Part of a small language model's weights.
Architecture: RMSNorm before each block, untied embeddings, normalized queries and keys.
MLP neurons of a small language model. Each row is named by its layer, matrix (gate and up: input weights; down: output weights) and neuron, and shows model dimensions 272-367. Each number is 128 + 32 x the weight over its row's rms, rounded and kept within 0 to 255. A neuron's up and down rows have the sign that makes its largest values positive.
After each neuron's rows, "fires after" lists the tokens most often just before its 100 highest values on Wikipedia text that the model never trained on.

L5.gate524 [ 75  75 135 130  66 206  76 101 135 104 121 153 101 100  93 169 151  67 120 186  97 159  84  86 127 172 172 117  96 103  71 117 127 116 121 157 145 129 104 166 113 137 129 187 128 139 165 122 176 163  75 127 104 177 144 163 142 164 145 185 117 157 110  92 194 157  90 182 207 152 131 117  92 144 140 185 127 134  99  98 142  65  74 111 159 147 123 147 175 173 116 142 167 140  98  82]
L5.up524 [116 111 124 155 137 140  70 170 167 166 140 184  88 151 164 169 134  88 111 138 119 142 102  67  94 156 115 155  96  97 100 132 120 134 111  99 191 109 158  99 103 150 122 135 106  58 110 102 157 159 119 167 195 120 156 136 139 125 130  85  82 110  40 144  96 135 112 176 140 151 152 188  74 158 103 122  91  89 134 125 155 114 116 104 163  69 116  54 141 155 158 176 153 106  44  96]
L5.down524 [ 90 135 101 128 184 150 133  53 140 145 161 175 143 139 134 107 166 144 122  92 110 128 128 127 173 111 152 115 133 144 152  98 132 159 182 168 166 143 118 123 126 154 160 126 137 126 130 104 167 122 166 122 153 156  82 132 123 106 117 193 150 126 113 154  82 111 103 136 152 139 174  70 123 173 115 119 182 165  77 132 127 183 112 104 131  85  69  50 149 144 152 109 120 126  88  98]
fires after: "–19", " 17", " San", " 16", "–18", " (18"

L5.gate211 [121 138 122 130 160 153  94 134 104 116 144  84 154  92 117 111  99 103 100 119 154 119  90 176 120 147  92  99  83 131 119 145  84 212 136 130  87  87 177 134  90  81  91 106 135 107 139 142 159  78  67 118 134  63 131 170  99 103 136  93 104 138 162 161 125 127 108 201 113 164 183 106 119 105  84 109  63 120 172 138 108 117 124 150  98 126 167  47 145 122 143  93 154 129 162 113]
L5.up211 [117  91  71 120 130 119 130 100  89  96 103 136  97 102 119 124 116 117  86 158  81 143  95  57  99 165 158  98  90 115 117  52 164 157 122 145 132 114 146 120 160 101 100 184 211 102 109 139 132 111 133 117 133  95 145 102 108  70 118 143 130 147 143 104 108  59 179 188 135 176 168 123 138 129  82 103 109 161 157 145 122 144 107  93 147 111 109 111 122  73  90  96 172  94 152  69]
L5.down211 [165 200 147  84 116 168  74 149  72 213 167 108  96 150 119  78 136 101 117 146 126 129 115 135 162  93 111  67 131 128 166 122 111 131 130 162 116 207 142  82  84 169 119 134 145 123  78  75 180 117 108 166 152 116 133 109 134  70 120 143 146 124  77 108 174 134 128 126 132 106 106 166 131 154  91 149 152 116 160  83 114 120 156 186 126 136 110 106 133 151 141 125 112  77 113 138]
fires after: " one", "|", "\n"

L5.gate1181 [130 115 148 140 148 127 137 107 122  96 137 175 106 122  74 125  89  78  82 105 130 148  87 163 118 190  39  90 177  69  89 119  73 168 120 158 194 167 152 131 137 166 126 124 185 143 160 151 110  69 118 134  97 104 121 122 156  70 116 148 147  94 150 155 121 128  93 169 154  63 123 148  76  71 119 124 125 174 129 136  99  86 198 118 189 142 152 179 130 159 111 170 145 158  85 124]
L5.up1181 [172 151 173 182  74 139 105 104  98  96 117 128 156  81 115 153 135 163 149  99 149 136 153 196 110  97  91  74 125 167 106 147 106 112 144 110 135 160 151 175 138 174  97 127  87 147 129 144 116 163 137 144  94 128 142 152  86 147 170  86 172 129  35 123 184 155 113  99 126  88 138 114  59 136 159  86 140 147  97 141 102 121 118 129 119 138 134 136 143 130 167 180  96  86 115 153]
L5.down1181 [145  79 118 103 153  88 151  87 163 103  84 166 152 121 112 149 144 201 130 154 127 150 112 125 172 136 133 150  97 160 173 202 107 122 136 116 117 150 104  99 137 172 221 128 152  97 148 113  78 137 169 162 166  99 132 165 113 141 137 129 141 144 118  94 150 116 122  96  90  85 110  55 113 141 139 107 141 122 132  72 136 134 135 144  93 157 160 133  79  91  92 157 127 123 122 151]
fires after: "\n", "-", " (", " \"", " "

L5.gate1653 [186  84 124  90  93  80 110 171  93 132 136 131 116 137 146 133 143 124 129 141 139 145 168 126 121 164 217 110 123 106  97 105 113 209 172 158 140 129 179  90 118 170 142  99  83 100 127 142 174 109 119 147 165  98 135 147 102 144 141 168 120  95 152 111 106 134 151  96 162 134 151 130 115 120  48 125  99 121 159 145  85 114 107 162  91  83 107 145 143 132 103  58 161 183 178 110]
L5.up1653 [114  36 130  90 144  76  71 212 103 121 185 165 147 156 105 138  96 132 194 122 133 136 150 122 169 159 165 123 111 180 148 171 127 128 117 145 110 136 137 121 155 101 135  96 138 139 124 125  82 166 115  79 148 161 102  93 116 103 127 109 118 189 134 105 151 100 153  96 123 107 107 121 104 101 147 146  88  87 116 106  97 154 153 118 173 125 100 137 105 146 157  99 180 161 151  80]
L5.down1653 [144  15 179 149 104 106 142 167 136 140 104 111  78 133 161 130  96 121 179  77 123  73 220  93 111  68 182  98 110 120 107 112  49 135  82  91 119 156  34 113 188  98 255 140 176  93 103 166 115 154 108  78 144 147 121 134 111 119 185  94 144 155 120  85  80 124 114 132 132 132 180 137 153 143  51 170  99 137 104 124  87 131 170 124 122  77 143 180  78  98 143 110 157 105 138 107]
fires after: "\n", " ", "|", " the"

L7.gate1848 [ 77 184 141 130  47 135 106 170  93 123 153  87 111  41 104 132 139 136 134 153 179  96  87 152 140 168 115 110 104  74  96  69 164 136  97 140 142  66 148 152 147  62 120 125 133 104 109 158 141 118  80 160 121 167 148  78 142 112  45 159 160 116 115  62 156 148  87 147  57  80 102 147 138 127  95 104  74 164  70 188 113 123 124  70 167 147 165 145 109 127 111 114 130 172 103  35]
L7.up1848 [ 84 115 125 113 138 148 155 147  81 166  56 144 173 132 130  93 150 129  83 141 149  47  70 164  88 155  99  71 162 100 152 118 151 209 115 162 177 138 121  76 119 202 141 192  82 139  98 109  93 147 103  86 144 151 175  80 173 124 150 121 178 124  77 108 134 155 138 125 107  81  97 158 104 123  93 107 127  99 114 169 150 164  76 113 142 160 121 148 120  81 100  95 130 109 128  97]
L7.down1848 [129 107 114  70 107 128 136 175 115 114 132 164 184 141 189 110 144 156 142 107 162 147 162 144  90 172 114 107  97  99  89 152 121 143 145 101 138 126 138 122  98 107 110 143 160 135 126  85  96  80 165 154 164  96 116  56 117 153  72 171 166 139 126 137 157  74 122 111 148  94 153 157  83 134 127 117 175 112 118 199 140 132 126 120  99 134 156 129 126 101  73 107 142 145 119 135]
fires after: " of", " in", " the", " a"

L3.gate584 [166 139 114 165 151 118 102 136 104 163 106  98 104 118 118 117 116 146 111  74 188 121 141 129 135 137 127  92 186 163 153 166 100 167 132 156 123 169 176 101 101 165 108  77 109 150 100 165 161 142  79 142 144 151 123 129 156  97 138 168 168  64 137 134 157 106 120 148 155 113 151 122  90  81 123 115 108 103 156  79 160 170 107 122 146  81 192  66 132 175 110 118 135  78 141 164]
L3.up584 [138 143 202 176 157  65 137 150  73 142 157 133  88 109 131 134 102  39 138  70  98 118  91 137 143 172 133 122 128 152 173  71  93 129 150 151 159 125 167  82 175  82 146 153 137 137 152 100 153  91 135 172  98  78 189  91 133  98 143 111 121 153 121  94 139 152 164  79 102 146 116 106 153 125 129 141 171 126 148 120 110 126  98 162 153 124 141 125  96 132  96 151 177 120 119 145]
L3.down584 [175  85 130  87 121 144 141 104  86 144  86 109 136 173  56  88 142  78 103 128  83 129  80 162 121 108 144 156 148 125 116 127  75 119 118 115 151 144 137 153 140 112 172 133 153  93 132  95 155  79  91 140  99  89  95  75 112  72 153 112 193  92 163 130 143 154  80 102 116 136 123 197 120 157  88  87 133 121 102 139 113 146 139 214 124  93 188 113  96 160 132 125 116 127 126 157]
fires after: "\n"

L3.gate95 [160 152  87 162 118 126 140 175 101 137 112 127 131 131 140 185 117  61 142 143  89 120 154 108 145 128 194 127 144 120 189 114 117 134 118  75 103 103 137 135 136 194 128 171 112  94 106 101 147 107 143 161 130 180 151 102  86 156 205 176  97 133 170 168 125 133 145 148  97 127 100 103 176 165 152 128  97 100 156 118 185 162 121 156 137  86 136  84 178  95 118 129 143 124 179  77]
L3.up95 [102 149 127 110 192 158 149 157 151 167 120 133 105 162  86 109 122  77 191 145 134 107 122 149 113 133 113 113  97 190 133  59  85 190 135 137  91 103 110  48 207 102 133 165 152 163 161  80 157 121  88 130 108 106 200 137 148  96 155 118 146 140 131 188 121 227 155 110 169  93 136  81 143 117 132 158 165 197 105 147 158 167  95 157 105  97 134 141 156 144 232 137 175 162  77  93]
L3.down95 [127  97 147 145 166 170 122 120 162 162 159 158  90 214 114 102  69 123 119 154 103  66 109 117  81 138 117 147 172 151 135 125 136 141 140 120  41 105 103 159 148 129 129 122  89  71 118 121 181 125 104 105 140 113 167  93 100 148 151 125 108 112 107 138 129 163 139 126 118 121 199  99 155 130 147 168 200 169 137 146 136  99  88 104 127 136 134 120 143 110 157  77 122 138 108 133]
fires after: ".", "\n"

L5.gate404 [153 166  92 101 174 126 156 108 161  81 136 137 113 127 125 139 109 121 134 152 191 140 157 126 152  87  75 161 162 123 105 134 123 132  98 127 122 168  82  95 124  90 118 159 110 125 119  99  72 113  77 157 116 100 180 198 100  92 123 143 152 116 124 136 172 158  69 106 119 120 162 173 158  88 142  86 146 146  65 109 122  89 132 145 130 121 176 142 183 115  84  72 103 165 155 154]
L5.up404 [110 164 126 143  77 106 144 117 135  44  73 115 159 164 109 115  95 173 149 126 136 131  92 235 151 130 107  86 125 148 184  80 161 117  97 230 113 147  98 171 122 107 136  92 124 159 136  93 130 129 139 120 202 133  71 117 117 132 119  71 128 147  95 107  95 132 156  91 111 104 139 145  62 187 127 104 104 122 138 138  33  75 140 150 141 111 103 114 166 142 127 140 148 169 141  90]
L5.down404 [111 187 167 136 122 103 105 100 153 116 140 113 128 151 144 163 116 159 109 134 134 178 150  81 143 105 129 110 176 127  98 144 156 108  83 122 107 100 119 112  96  73 191 169 164 130 140  38  93 147 140 183  79  72 159 175 122  84 124 198 136  42 124 130 159  77 147 133 166 138 126 134 151 168 147 139  79 171  90 119 102  87 152 152 119 187 144 162 157  78 150 148 232 151 113  82]
fires after: "\n"

L3.gate417 [113 145 133 123 178 125 179 170 124 128 137  87 104 146  85 137 156 134 131 104  86 124 128  81 151 124 101 159  74 111 143 111 140 143 110 162  96 151 186 116 124  99 113  46 130 120 142 101 109  86  71 161 119 122 175 126 132 152 122 160 120 141 158 112 107 162 128 136 112  69 162 127  82 120 130 110 153 168 132 126 121 116 116 170 152 102 189 140 134 125 136  98 150 118 131 130]
L3.up417 [141 189 191  81 117  72 172 150 142 159 130 110 115 127  70 144 145 118 129 134 104 172 132 123 118 128 160 160 116 177 129 134 121 140 139 209 116 119 163  96 145  91 140  80 103 114 140 128 143  89 126 141 131 122 115 117 152 172 150 125 119 131 141 100 137 184 143 136 122 170 131 170 108 146 111 112 200 145 113 108 149 128 121 103  73 104 161 173 154 169 143 105 169 119 109 102]
L3.down417 [126  68 187 137 159  92 123 137 113 103  98  86 125 109 123 107 141 111 164 143  98 152  89 131 107 143 116 130  90 149 159 134  69 131  97 150  73 155 117 192 148  97  72  81 116  58 148 125 116 118 138 167 102 119 152  93 147 112 125 160 156 149 106  96 111 133 111 134 126 100 138 101 129 149  94 113 157 147 135 112 130 142  87 143 112 142 135 131 115 132 113 108 170 125 137  86]
fires after: "\n"

L7.gate1122 [153  94 158  94 169 120 129 110 149 105 161 100 123 118  55  48 150 141 147 117 138 202 128 128  68 118 132  82 124 138 156 158  92 170 134 106 117 137 174 125  97 107  80 162 166 161 108 131 163  67 102 128 116 126 107  68 125  89 159 130 126 127 138 117 177  78  76 118 100  70 115 110  94  97 115 104 158 108 167 114  48 172  80  79  75 121 118 177 156 158 149 191 148 111 102 165]
L7.up1122 [142 160 134 102 199  85  76  70 136 107 133  98 122 162 140 126 139  92 109 141 107 125  91 117 123 172  80 173 161 156 104 204 129 124 130 164 149 133 112 143 182 157 151 107 147 134 133 174 115 164 123 136  85 131 129 138 153 192 145 110 125 150  74 141 134 164  83  95 161 120 163 111 112 151 150  48 119 144  92 100 106 157 145 115 109 116  94  46 152 129 178 151 146 111 200  88]
L7.down1122 [160 112 110 110 121  86 148 168  85  62 107 174 156 125 148  76 107 118 139  91 125 118 135 149 104 121  77 131 135 132 171 131 141 150 154 157 112 191 119 149 154 118  49 151 188 171  97 161 160 124 175 115 118  74 130  87 121 133  97  86 120 184 144 164 127 124 223 144 165 112 103  99 128 131 130 111 123 123 187 152 127 192 115 130 128 178 126 150 123 137 148  95  85 125 162 127]
fires after: " the", ".", " |", " (", " at", " The"

L5.gate667 [ 86 120 143 148 165 141 125 186 134 121 108 109 156 104  88 135 119 121 116 131 182 131 103 151 161 150 130 124 198 101 122 156 119 125 138 204  72 126  64  59 192 140 156 152 132 109 187 106 101 119 106  68  78 163 138 106  90 143 167 198 136 134 128 120 172 158 114 153 171 141 121 160 146  81  74 127 132 149 124  78 120 113 163 105 145 119 121 137 154 149 162  98 135 153  85 148]
L5.up667 [105  74  78 112  82 152 109 192 181 136 172 114  69 123 152 207 117 126  75 139 101 108 124 128 123 124 113 165 116 152 184 115 192 127 146 155 163 157 141 125 135 119 117 141 157  70  91 132 135  95 109 165 129 113 143 107  98 141 138 132 130  83 130 133  51 116 155 153  85 163 139 178 156 172 152 122 121 106 151 121 108 136 151 132 104 129 134  55 110 109 189 168 186 100 147 142]
L5.down667 [104 158 125  99  93 210 153 208 147 146 108 123 139 152 118 130 169 103 123 162 145 126  91 108 141 162 127 168 128 138 153 140 124  96 163 118 165  86  92 144 105 133  52  88  82 130 190 133 118  99 102  83 136 107 163 125 121 140 119 145 128 150 139 166 118 154 131 153 113 155 126  63 151 120 141 138 142 169 118 206 173 103 152  59 101 110 102  72 142  87 118 122 136 106 180 108]
fires after: " San", "S", ".", " York", " Long", " South"

L7.gate1752 [ 88 140 121 155 126 184 125 173 154  67  96 125 150 108 143 114 129 130 116 147 116 140 103 118 121 134 109 136 149 174 162 115 147  98 151 132 143  98  97 119 128 103  98 102 117  85 105  90 211 127 127 124  99 124 127 154 148 130 200  72 111 131 138 130 138 113 157 104 148  53 149 133 103 136 204 162 141  66 109 160  74 186  95 109 176 101  91 168 110 142 183 164  73 117 152 148]
L7.up1752 [122 122 111 100 151  82 178 135 141 115 140 128  98 125 161 164 101 104 158 179 105 145 128 108 118 130 112 111 111  75 161 140 176 117 100 143  89 135  91  78  96  83 124 138 121 142 140  87 181 119 104 145 127 122 165 139 156 102  73 125 125 117 155 175  74 158 108 130 146  82  89 160 112 143 121 125 136 164 150  92 100 166 131 113 153 115 116 169 128 113 173 148 169 179 162 131]
L7.down1752 [ 92 114 116 150  94 192 163 123 137 116 141 134 142 168 139 100 111 103 132 157  86 150 176  84 132 123  64 150 127 172 143 135  76 195 132 148 135 145 137 154  72 155  45 168  77 121 126 125 147 110 135 127 145 187 125 122 108  93 135 105 100 103  93 163  77 142 177 182 152 122 118 131 159 119 155 137 125  92 192 141 104 141  66  82 130 120 136 126  80  76  95 136 108 182 123 139]
fires after: " United", "S", "."

L7.gate1027 [157 114 139 121  77 133 137  88 135  93 101 113 113  77 134 130 147 122 158 116  71 158 142 149  78 145 113 144  69 158 105 124 139 136 120  93  84 151 141 133 104  68 117 147 132 122 151 128 142 119 135 146 126 140  89 157 124 158  74 180 160 107 112 120 130 134 170 193 181 125  78 143 111  98 161 116 108 107 137  84 158 166  87 109 161 130 170 143 208 115 105 118 140 125  58  85]
L7.up1027 [138 100 118 174  92 130 124 179  91 130 203 167 151  85 146 126 156  92 126 151 105 208 133 100 110 137  76 144 122 153 134  94 127  95 138 140  15 120 136 140 151  97 105 243 107 116 132 123 153 108 199 103  91 100 110 131  93 123 154  73 101 162 127  94 129 165 182 151 111 133  94  82 151 120 131  84  95 144 147 174 145 123 119 117 133 118 106 158 158  84  99  86 180 136 102 140]
L7.down1027 [137 184 106 140 169 100 126 123 167  93  79 161 126  83 207  96 111 109 185  84 112 106 153 142 192 139  52 148  84 124 120 118  97  89 161 113 122 129 173 185  96  98  54 147 104  67 102 148 172 142 130 128 135 129 106 119 103 140  79 171 147 121 131 132 154 116 107 191 132 146 140  74 138 152 170 122 191 116 119  61 124 177 125  69 134 120 143  99 167 137  98 115 172  78 137 135]
fires after: " the", " a", "The", " "

L5.gate539 [150 142 114 162  95  89 122 186  79 112 195 123  91  83 106 116 165  91 132 177 155 118 202 125 125  78 106 133  98 149 102 150 105 108 118 140 144 138  69 157 142 118 115  95  80 128 154 129 115  63 169 111  68  54 129 142 172 116 174  99 150 146 122  51 194 175 120 104 137 147 123  73  64 150 212  87 168 135 137 101 106 138 111 201 126 146 166 121 140 152  92 159 152 129 107 117]
L5.up539 [126 153  97 128 164 102 110 188 130  92  57 128 169  59 141 171 140 104 130 155 154 147 133 167 185 142 117  87 167 113  92 124 131 129 151 167  90  74  75  75 103  87 119 135 109 122 141 156 111 142 169 154 150 217  92 161 110 150 123 106 139  34  84 138 115 165 109 165 141 105 145 177 125 118 130  96 188 166 139 115 136 123 141 156 105 135 112 168 121 123 135  93 132 101 154 108]
L5.down539 [162 120 159 116 118 178 130 131 190 116  95 130  85 121  94 124 124 125 129 118 139 143 149 118 129 133 119 114 146 166 112 203 160  48 134  69 139 147 139  61 107 138 255 111 106 110 121 126 117 144 172 158 156 110 127 131 154  87  87 137 149  79 108 132  88 176 113 156 159 117 174 103 179 108  89 117  87 138 119 110 140 183 116 128 110 162 135 158 116 150 134 134 148 120 105 131]
fires after: "\n", "E"

L5.gate1007 [129 127  77 121  96 162 154 158 118 125 164 140 100 115 156 140  89  97 145 200 148 123 165 120 136 149  98 105  78 101 136 101 144 100 150 208 115 129 174 105 151 115 146 121 121  93 192  95 121 188 103 158 140  86 114 109 138 147 170  85  65 110 147 123 123 150 101 184 163 129 102 108  91 121 155 116  75  84 123 113 135 133 117  82 131 118  70 134 108 183 179 219 168 178 103 111]
L5.up1007 [120 104 129 120 189 111 141  54 163 170 122 133 101 105 153 195 150 187 124 124 184 147 131 185 114 149 178 142 121 114 145 131 132 116 119 106 162 115 184 143 108 118 112  95 156 138 176  79 141 116  81 139 146 180 108 116  96 120 204  79 127  79 111 126 151 134 175 166 121  88 158 153  83 175  86 159 127  99 108 100  81 168  64 105 171 138 113 120 113  85  93 190  82 102 107 122]
L5.down1007 [119 173 133 162 131 113 179  89  85  80  32 152  93 115 114  96 132 160 184 109  75 100 130 113 124 161 140 168 149 116  94 110  93 139 191 148 157  85  78 155  40 164 206 106  99 102 149  88 158 130 130 160  92 121 140  83 120 146 130  77 173 114 153 111 111 111 133 122 152 163  82 127 152 157 115 108 149  84  88 147 107 148 125  96 119  80 143 145 170 131  91 164 105 126 130 115]
fires after: "–19", " 17", " (18", " South", "–18", " 16"

L3.gate1619 [108 123 103 158  85  91 148 113 118 103 138 129 122 100  56 189 158 118 166 122 102 190  74 135 180 103 143 220 201 131 126 127 124 124 158 156 140 160 143 169 156 129 128  99 147 135 142 167 135 122 105 173  74 105 180 182 114 155 132 106 110 137 185 143  82 158  91 118 129 137  72 156  91 109 151 157 170  36 120 122  80 167 110 141 136 109 191 104 133 155 197  92 158 124 128 163]
L3.up1619 [108 189 147 158 150 157 149 164 140 106 181  65  99  82  87 254 102 177 112 146  85 141 158 138 107 163 174 135 151 117  78 134 129 157 119 137 103 143 114 123  93 115 136 152 142 131 162 148 150 169  63 149 140 136 174 127 128 135  98 103 156  83 145  96 112 168 178 117 146 120 144 119 106 185 145 124 125  75 124 110 120  75 111 192 185 143 138 205 113 132 125  61  77 154 111 175]
L3.down1619 [111 173 114 134 136 121 177 135 133 150 184  98 109  85 135 207 154 203 113 145 104 170 139 152 179 127 193 160 114 160 114  74 103 140 101  78  95 153  89 176  95 111 128 152 119 148 144 145 120 156  75 172  78 113 118 175 133 121 117 140 174 151 104 151 121 104 131 158 125 136 142 144  66 111  69 187 160  71 181  97 146 145 131 127 164 155 156 144 139 141 197  52 106 119 115 145]
fires after: "\n", ".", "-", ",", "|"

L7.gate549 [103  78  76 223  93 171 102  91 189 128 143 128  90 115 104 132 153  88 151 176 124 148 167  78 132  88 116 100 116 122 109  93 137  86  83  74 159 116 128 153 181 127 142 128 155 138 127 133 133 174 130  92  41 110 152 158  58 139 142 195 139 161  90 126 195 190 150  98 163 120 139 163 135 157  98 167 140 131 179 155 120 153 149 127 156 117 179 108 120 159 103 156 100  66  97  94]
L7.up549 [111 125 100  95  67 136  72  97  95 104 170 111 174 127  86 154 161 117 142 132 149 180 120 117 140 132 140  78 110 107 197  91  93 148 153 132  91 109 114  17 142 127 138 151 129 171 132  74 121 168 186  86  88 119 138 154 189 104 135 146 108 129 153  91 161 133  85 111  90 165 139 161 121 115 120 105 121 152 146  96  71 129 144 132  99 113 172 161 107 149 140 146 126 158 164 161]
L7.down549 [ 99 136 185  85 144 119  99 110  85 111  90 158 104  45  92 142 139 111 176 114 173 146 137  98 175 150 160 159 164 111 143 156  86 130 173 167 162 114 189 151 147 135 161 103 122 143  98  47 154 127  73 123 129 168 189 135 160 167  60  79 120 123 175  90 106 161 117 106 181 136 144 123 123 135 134 146 152 140 145 111 115 128 143 166  91 126 136 118 119 170 132 190 125 132 129  97]
fires after: " the", " The"

L7.gate1336 [ 77 137 128 129  97 151 109 189 113  84 121 133 173 123  94 141 181  88 149 114 196 162 154 164  95 159 117 120 120  93 184 129 111 184 101 178 154  87 111 118 155 113  89 126 129 147 167  65 139 118 109 112  28 123  94 137 191 129 117 109 118 199  92  83 138 154 167 110 100 116 122 164  64 148 120 105  59 161 110 106 144 139 116 130 149  99 147 144 140 177 126 128 116 100 130 105]
L7.up1336 [ 99 148 130 130 135 109 116 176 113  56 177 103 136 133 131 188 121 118 105  80 144 139 119 171 121 161 112 138  74 125 161 154 119 160 163 139 150 112 103 113 181 181 132 135 105 162 123 105 168 132 133 148  71 135  83 165 185 222  94 117 107 180 126 146 120  93 149 139  95 142 126 171 111 140 140 134 106 151  95 160 168  82 136 211 123 120 120 137 123 145 145 110 143 131 191 106]
L7.down1336 [108 169 179 118 127 103 103  83 176 158 114 146  90 142 104  88  39  55  88  95  94 178 112 158 110 118 146  86 147 133  47 101 117 114 137  99  96 165 104 169  61 121  16 151 116 176  73 208 141 162 200 184 129  83 164 133 101 130 162 134 147 139  92  90 121 113 123 143 126 142 116 156 159 127 114 171 150 137 130 120 106 138  93 129  83 175 148 159 163  93 106  83 131 196 113 208]
fires after: " the", "s", " a"

L7.gate418 [121 178 134 104 149 148 145 105 141 128 142 157  67  42 140 138 124 131 151 165 167 111 114 136 104 127 141  93 150  68 160 121 181 107 163 110 117 105 156 201  81 117  97 117  92 137  96 155  98 120 119 157 192  81 199  96  60  99 139 124  88 131 152  88 176 164  83 118 122  77 169 137 113 123 163 129 144 112 178 152 107  79 123 153 112 173 162 111 151 116  78 161 135 131 152  91]
L7.up418 [196  78  90  78 159  73 128 119 150  61 120 106 185 122 122 137 151 103  92  88 123 103 118 134 115 184 170 145 111  86 101 103 135 110 101 133  94 159 112 134 144 160 116  75 141 199 111 124 114 128 106 160 165  86 116 131 161 119  96 119 103 145 144  73  96 202 195 105 110 123 106 124 127 137 107 154 160 225 107 149  93 140 123 189 118 113  94 158  79 137 162 129 140  97 133 104]
L7.down418 [ 89  84 192  98 167  97  82 121 138 117 115 154 152 113 152 152 188  78 145 124 187 100 141  96 145 148 117 139 174  91 124 115 155 134 122 129 127 117 178 150  90 167   0 130 121  93  91  64 111  46 117 171 122 124 133 150  79 126 129 115 119 165 172  84  81 130 139 128 129 145 181 134 161  95 152  94 114  99 100 135  80 122 136 139  52 106 145 131 143 111  71 167 119  94  54 132]
fires after: " the", " in"

L5.gate81 [102 153 144  90 161 154 136 105  89 108 132 151 172 107 126 127  92 103  87 171 134 164 118 166 196 128  98 185 157 117  81 143 145 143 172 137 126 135 125  80  99 100 147 138 133 199 127 196 103 116 113 108 143 132 128 173 121 144 183  94 140 123 131 161 149 166 114  99 173  65  99 121  84 106  73  85 123 157 140 113 115  93 168  77 124 150 132 115 195 173 114  92 153 129 142 131]
L5.up81 [139  88 150 123  95 130  73 151 126 102 119 113 104 163 134 117 143 118 158 116 129  80 134 127 128 148  88 147 194 145 114 166 136 119 111 140 157 129  98 157 191 108  96 166 103 133 158  70 135 108 201  71 162  86 103 150 132 170 176 100 122  55 169 124 131 110  83 118 155  98 160 136 127 102 177 143 116  92 119 118 104 126 156 148 142 132 119 112 137 183  99 111 138 107 139 165]
L5.down81 [152 148 196 127 161 149 122 166 161 125 130 129  94  81  73 180 129  95 115 124 151  96 141  94  96 148 165  85 117 152 144 130 156 124  90 108 107  83 142 160  98 118 214 131 160  97 107 126 105  88  90 114  82  85 145  86 120  56 114 146 113  84 128 114 136 128 127 161 125 153 162 148 106 134 130 112 122 131 102 158 104 189 140 144 145  94 124 206 105 140 189 169 170 122  54 100]
fires after: "\n", "|", "Ch", "St", "Ma"

L5.gate380 [133  73 159 158 116  86 119 133 184 118 175 134  81 143  84 162  42  45 149  87  96  73 151 162 131 113 152 166 176  92 113  94 114  87 121 139 133  69 162 120 118  85 100 163 153 124 129 203 147 132 115 131 110 131 144 160  99 125 126 132 188 139 172 130 182  61 181 152 139 163 158  94 173 140  89  88  88 161 169 129  80 135 109 108 150  96 161 143 140 205 117  98 134 109 132 125]
L5.up380 [106 107 144  99 189 146 119 120  75 121 121 172  88  83  82 125 111  92 125 106 118 117 124 124 100  90 155 162 163 140 148 146  78 154 170 164 107 109 159 127 119 128  97 121 117 145 135 178 145 136  94 120 177 149 103  98 117 115 147 123  90  92 114  95 181 120 103 151 152  48  96  94 130  13 109 147 151 116 110 177  87 106 112 164 169 125  94 178 146 103 158 118  79 134 146 185]
L5.down380 [163 101 115 106 140 120  82  82  96 106 153 124  74  61 101 128 101 134 153  97 154 105 115 100 117 111 147 186 101  79 152 105 106  96 207  53 103 147  64 126 147 144 223 171 104 110 110 143 107 106  97  94 132 137 192  87 151 134  93 147 152  85 139 133 166 132  57 108 157 122 144 129  87  98 137 115 158 111 212 137 101 138 144  87  62 111  95 153 112 111 160 121 114  46  94 159]
fires after: "\n"

L7.gate990 [118 130 140 141  83 132  95 151 184 129 174 122 159  71  90 150 122  93 120  99  92 176 151 144  53 127 134 165 116 158  66  96 158 120 106 107  92 140 114 111 174  87 124 153 111 168 132 152 130  60  74 141  90 136 126  65  92 156  89 109 123 149  81  89 127 122  88 135 108 127 138 102 105  59 119 109 136 153 125 157 133  96 113 214 136 111 175 189 143 125  87 141 178 175 115 112]
L7.up990 [134 119 106 132 123 128 104 139 131 173 167 135 103 103 154 124  82 106 175 162 134 112 128 129 137 137 158 146 129 144 161 124 151 100 156 175 140 154 133 151  99 103 118  76  82 126 124 103 136 111 126 160 109 124 133 142 148 156 160 201  94 117 130 130 119 117  59 188 163 102 123 118 102 122 154  66 147 130  86 109 162 185 121 124 143 153 140 100  49 135 137 128  82 173 138 168]
L7.down990 [118 142 123  69 121  89 137 113 108 135 172  96 144 124 197 144 155 162  78 206 130 157 121 107  83 179 135 155 131 128 112 107  91 120  62 147 143 149 169  90 113 128 161 140 118 170 110 134 105 139 116 125 178 129 150 109 130 124 107 124 125  95  83  84  69 133 144  98 183  61  58 114 137 147  76  95 145  70  96 171 130 122 121 142 175 194 177  80 113 104 128  97 131 139 106 116]
fires after: " the", " The", " |", " No"